Weights of a small transformer language model: 8 heads of 64, a variant of Muon for these matrices.
MLP neurons of a small language model. Each row is named by its layer, matrix (down: output weights) and neuron, and shows model dimensions 192-287. Each number is 128 + 24 x the weight over its row's rms, rounded and kept within 0 to 255. Numbers have three digits each. A neuron's up and down rows have the sign that makes its largest values positive.
Before each neuron's rows, "raises" lists the tokens whose logits its output raises most directly, leaving later layers aside.

raises: "°", "%", "8%", "0,000", ".8%"
L3.down771:153133106152120105117141124158129102166118164127133137116093147154107130148107088185106146126140122120129119214065136101119141172107135118136167081099155130064122198120145139145118106112138133096157130126140134089152134159129126132109115112126111107133132152151113097157127100123143112110

raises: "er.", "o,", "er,", " -", "\n"
L4.down136:131118079122110128099131149123133143141117106131132146111116135144185148093124149105113147153069134118146109123121157085128121132122100128109106119111165144124120141131120114186125172157133083142161089125143194161142121139092141115138096102139118187125155160130144158124132109130133098139

raises: "ing", "ings", "ing,", "ing.", "e"
L3.down681:139162159106131140139162142120094150084118126148104177137148166157101119081119137113109148134153104118122150114125172104125116125090144124148128100117169089104119104132163164119133095182131124092148094105138125145139118133140153135117143112103146131102078157142079143157125106130097072143

raises: " if", " which", " who", " whom", " whose"
L7.down727:162129102147072145063138153127160111170115134156130116148147088137122115138177147115109126148118073097146139115061132145129111119134126163130153149123120082122098145149151093113095149120102181104147168153109149127134187130138146165157134093113112124144107166122112150125162137155119095086

raises: "ington", "ario", "ary,", "itional", "ington,"
L3.down850:139132093112146134140114097126154130152192081096110126117097128140106120153081131122139165135121120111165155142158075109119147136115145188137142108111115131125143133141106151139127126101116100115129129145086112112116094116100124110119137100173151124157087158128155171122128175089112135141

raises: "ious", "ion", " keys", "ion,", "io"
L7.down1320:090142163133089124129105119158115169190144124138106134144099116142102137140116152100149126164142094127124086110114133109121109120160131097106134140128099155149134137126080163100133168107081090125135185094158101114138093111143138119155129139137113104113119142138173150154134124116139145164

raises: "ly,", "ly", "ly.", "end", "ime"
L3.down551:151064110129120162092134140117125127113117127119132139105113100101149117154122141120100106120125132161133142120160127108117137134088136121147114121149193136161131119087120134134080162135118152098144133095129131147104121111111136178132164102071127167173151179178094149122162126139132102139

raises: " they", " it", " there", " she", " he"
L4.down1330:147135167130136080139101116123101139143137163133110098139118126117086158151102144132150132109186135133143096135145157122099159168117093110128218156170152153130115125157119133138092132111098145140094162119141109109126127118100124114085086145133169101138092116156083150141166119123118156139

raises: " by:", "ient", "play", "econd", "ience"
L4.down563:103088146168133103151152125134156154127116134109108149102155158154155138130122130140146143150125142098123103129126169100144098128139134128155133114155110119154124078111158150103179123123100151092108130138146146151143130119130121143124162112123113134128143147133160095160117148108126095153

raises: " 3–1", " 1–3", " 3–2", " 2–1", " 4–1"
L7.down851:146174120091114121170128133112147131135154094149142127099102167126115132133092096139127127169120151131137132192112148109126134097105122166122133162124137070129129140123148156099116135162132107165133132128082169165100118146138098126155118142139135130111146092102137149092113138112112131123

raises: " general", " general.", " General", "-general", "-General"
L7.down513:095076112113159103136132131182171144162142119139088131096110154114070084100153104096153164134093144149154103092121138136104131125147131142136148165118113152095137144130131124153135143144123111091128139135108134125112140140131159122125115128166110129100100141141139121131108111124150100137

raises: "ized", "ised", "ization", "is", "ically"
L3.down1216:118146142109112133065120131131133110104097106126110126140140115081138168139150135173137122098094150125145106127110117136149118125099168141176129156112092125107088117096157152096115149120122115138121163165137111154145114120127154121138125127121133105127084103149099115110105090165152106137

raises: "'s", "’s", "ff", "'s,", "an's"
L7.down154:160151135095072126097130126140112156121138091144130131119128135118156133137132129115124169159104121133140172130095134120153184087153129141111159126159123143121124103111133131100110150135142151110109152198139136127182152183119121117093116165133120169125084139134141079120119146151150147200

raises: "000", "8", "00", "9", "6"
L7.down137:140155104130149116143080102172090119119156166171183162137125114118158103109137110126074131127156124121117113190109152172124134107147133134128154111110132121085165140131129110127129121098147154155072139133146136138087154104098141133139129122133129108135132146189116156112113122104125098086

raises: " War.", " War,", " century,", " century.", " years."
L4.down662:177117167115142125131126114082132153172139103125136132128120136155136150143142123104152153121160122158153126127108151139152079102149130130210169158124149081100129170093135146135137119156127135121131116084123113109146081097168127145080073106152124141108135138133134140148133097159098130146

raises: " itself", " herself", " himself", " themselves", " himself."
L7.down383:152124152133143122158103117118113139119153169130133155179115119127106118149122115146146155088133117121106129137137112160105159097150157160153092096114136115146120122148116098158142116112092154118151131149128139099170140116079139118116143151091138123102119111130125143162189096135135105145

raises: "ities", "ly", "ly,", "ities,", "ities."
L3.down481:148116088129121149114118128134131111120107107124109110141124118192118098180116119179146132161093166131147112146119167122113110167146099161148143145118121177094106076130135117113147133135104141077137158112131155091129112147115151140127148115125096140110133110153131154151111098090139102140

raises: "ic.", "ted", "ts", "ic,", "ics,"
L3.down318:126173133141134119135132132133074125117115103116126110134077126113152056167124145183164120127149116137097123167160112137124051118161153120137128126106143097101109143133127076107109098124141122131135154122119104106130125125143116119141131138189093068139104144130116122153091078147115113110

raises: " his", " their", "te", " its", " him"
L4.down518:127128156107063126110125085171167126149146169128129158181113113175124117108120143161144128085152145136118080108128114089137125128157136144130139102119110127147152131147137156144124123084182142096141148154160148131160093118077138096123123130107166101132103130106105141096120108161122120146

raises: "ly,", "ly", "ly.", "ness", " enough"
L3.down637:136153144111155151113126161155141121127160126145139131175143168163120074099133129147116129139111178161167105157165110112075163140097112114137152097116115137123135131143118093160109115108134146100114132079147140118132106151100149116090199118083094132178138128164155103092110072116155103113

raises: "ings", "ment.", "ing.", "ment", "ings,"
L4.down512:135136098118158082123074152106115123117073060128151094116134116127091139143139157119103161130115103090123097163118111103129129111153147115112116143117168102096119086145108105122104094136135127135090147125146137124096127126103146135173099159156143177115123118114179124120129125161145166166

raises: "ite", "ters", "ite,", "ter,", "ities"
L3.down1122:122098147099138108123144097109125130144144123092130137134095143103120093140137160121129115143120112093129135048151082128121112115152092115171100143123103099176150160112152156092149121132122163119158129146139161116113083115127130091110115109152119146119155137116076109120118159132098142125

raises: " of", "0", "ation", " Total:", " year,"
L7.down964:123176091171118122116142136144161140148132161130161105151132139120115128095112103155076149148161128105121150104109113127114128143143175135134116106098162093154107121122112138138169150127138117121117124124132154129164092157118142138108154130124132126113159133125136113150138114084145173118

raises: "ization", "ised", "isation", "ized", "izer"
L4.down276:107164123135099124136122110093128114135126111155082130092165090147118099090115142144149167112077122143127127081106105179113130111115158132113134149151115141097125122131163153111160140096114134139143143137116091133105156083171165144127092146126128103129159131100148068129126068183139177131

raises: "\n\n", "\n", "\n\n ", ":", "1"
L7.down5:125138148121162147131111161126137129146097113107104155138151126148140105128124154116131121154107119127181112185160132105176124121163134151137081093122158114133120166130145141078125154124126161144124158119105139153149085120113146116139157139145079136109136133149141162094139114103127130123

raises: " major", " a", " work", " minor", " an"
L7.down253:153131160115118175144169079130146185098146138080146106126141139135098142136122092147103125121096127128112130130135104117122133111129111176113081111132153141130145154140175142146159082123158108124094163171119145147095137169138144146137143152124122158115117095147110091151108136074044149106

raises: "ed:", "ing.", "ing,", "ed", "ed,"
L3.down403:066114159091113096139103173172104180121183156129120155122144105110128086072126116102121147134163147108145093138111127136163111145116116102155151145082129121093139118112125152129132102129133121162105171126097143125142125112142137099098105084166191098095122137119137115161147138129134082147

raises: "ment.", "ment", "ment,", "ments", "ad"
L3.down742:119112084110102171121081158113107114094104108106151109103147154154071156067149120124134124126106137135140127134128146090143119109164126168136142154186104143095111134161109153113194131096140130121129127138128101084131135161089120125097136166174167107088192145119142149135142104136091085198

raises: "ion.", "ion", "ion,", "e:", "ive"
L7.down907:113119117127145106137133121104139118148097165148106125120134150134150093081124140139162098116120104142088125115151130140143108121179112142138152132143159175137121115080060164155133173145162137163127119117147082088146162150141149149133142146135132117124148144136133116086123149114130127118

raises: " who", " whom", " residing", "-in-chief", " whose"
L3.down627:128132115097090134125127095184159108108135125123130120122134125128105137132139144127137143151143124144135134105094152138102078110114117118100167086108143101127114148101155119113149127099137124113132123137148110131114113157096110144113095092124114116177135127124115105112155147140168149100

raises: ":", ";", " title:", " short", "eline"
L7.down344:129132184111091141135147170104145130087147140106118127135164143140131123140130125129109119099130104138154136102118118099155116113104141136139153109099141174143125141151133133146147138112168147115154148143114103131101111135091110126146129135179122099137128141151122136117146118143128119102

raises: "19)", "19", "20", "00", "000"
L7.down536:146169107161149146119110098144141100134121138133144085165166155195161135085116117174118155135074104125099139163123092144172149138162107149093145127107098136120124156127071148132101106111132164103144148089119086146107113122126135138106143084145141118149131147133097148121130117120149113114

raises: "am,", "ment", "ient", "nam", "am"
L7.down112:115118109102122126145124133134130133145125131103120111123124124140107125094121171097156176174130126148116145113101166130072116144124143081121093102148082096154130157155113135136102108100182135099153114125127162142100105139107132150120144065123125115146114099153125139116147100146103088083

raises: " average", " percentage", " %", " minimum", " percent"
L7.down138:146137103170127164141135123145136101174172152138124121123155095109128125116095083132115104124131102129129118170140098116134111134096115128135178130106144106137166157109108143127136119127129116092118170164127119174206120119153151126150123119106121138127108139104089133120120130138149115122

raises: "ue", "ues,", "ues", "ements", "en"
L7.down849:129157140147134130109145102138131157120154152123066160141130108117128140103161090107144102124153168128141135166171088120088120124144176150125101097154132119136125121151142123125114150135169112121119079134121146092145133119162119173163134109119153112146079117141150107130081096175098144128

raises: "ion,", "ion.", "ions", "bert", "ination"
L7.down864:149134131146178107173163126136170136155088110103094111137129144104095102131146104141113147158142080192133111108124157117177099150101160139098122145128121116185089133134138138171148129154150122164087121108120085084129168159150141141151116126084146137152140157116145143153121096148154136191

raises: " it", " see", " they", " she", "AF"
L3.down795:136114184151115113131101112114136129152098135086143094113146117168105123100132132127162104143106106129118111142111106099129131112134154088117096106177145113094159137114087126161144153133138163157127129107137118128148121116139111143061096145142133096114092156109102121109139098129128138165

raises: " times", " time.", " time", " time,", " date"
L7.down430:117155141168137139112184130160139183144115097105142146086111127138117118159142103118121138143113149167113108091117145148094126139127109124158162141129093109141142095130129154158109113152126099134140132104136107135151156132160134107111112146127150121139130148138157192163147100122085082134

raises: " time,", " time.", " time", " land.", " case,"
L3.down779:104181104106102107194143156110121147069077120163094115088075159163109122113118171115111121125118140129110118125113186093124131139134127103137090141132137130106120131097160161104137091144121129128112107125105146144114123148159118142068127136142163089096119145120121159143165124130108117163

raises: "'s", "'s,", " himself", " himself.", " himself,"
L7.down562:121104135126124122151118129135115141124157158129140162112153129127174104151100091083141128117166140188076069135091121156081177152136122139097117126124145132130162164112152094106105111170127118121134148172145114131200150069084108142156099108091164142111114125133138134163114163109121107115

raises: " made", " given", " taken", " filed", " issued"
L7.down418:071139147130130076136128084124145114138114110131147075133101146125168147147105156183144173126153101109175158153117093152148092152140172121093151122135131095124155132130084121121108108088124098120182143116158124111111136125124109145114114111141155108124139079158089157094115116143173094151

raises: "ets", "och", "et.", "et,", "etty"
L7.down533:168134075109079124128115140120144136107149148140159126115117163134109104108122138099072126140142139141158125113099120142152168140167095099132121117121112121141148094129176132145126098201137136118102137124125173118165176145163180137085152129133137130107157151162149127126107105153138121156

raises: " its", " his", " him", " their", " it."
L4.down1328:113141167119105099109125127136121115116109130102146177143106120120083104149081135065138123115158102142165116148125159090160152133126126158095170115168142142122123129104103125092120137089140137104133173147167144141112125132099145119133136150108148115053108161133121144157109140138107136136

raises: " supporting", " parts", " lead", " part", " minor"
L7.down862:141129160106131113134091146092103109141149110138126124108085117138129118101120114079127074126135136125144110105144147150110112161165141168155156120075123130144116114141119121158134140124127112104097116153129102084115107159094128117146146155155159110133131172133104112138094144124160170113

raises: "’s", "'s", " Jr.,", "'s,", " who"
L7.down1029:084138098162132114108113097172105117152122160156134104138147102154132130153133103103175108134167092170128092110135115102133135137103123106137074123135117151157114193127153105169144166125136144122147170118142117124128115110089123131196140121116125134066093106124108130141121126137157135083

raises: "\n", "ous.", "\n\n", " Location", "gh"
L7.down454:124114176136163091114102116119081130086161118118137154161161127160131121135083099099188098153121144151159097118156150136126157134105153159136103126161136088118088124158163134098142146146168142185123141137139139161078116097115154120104087154138143126089143101150099158125149113145127184149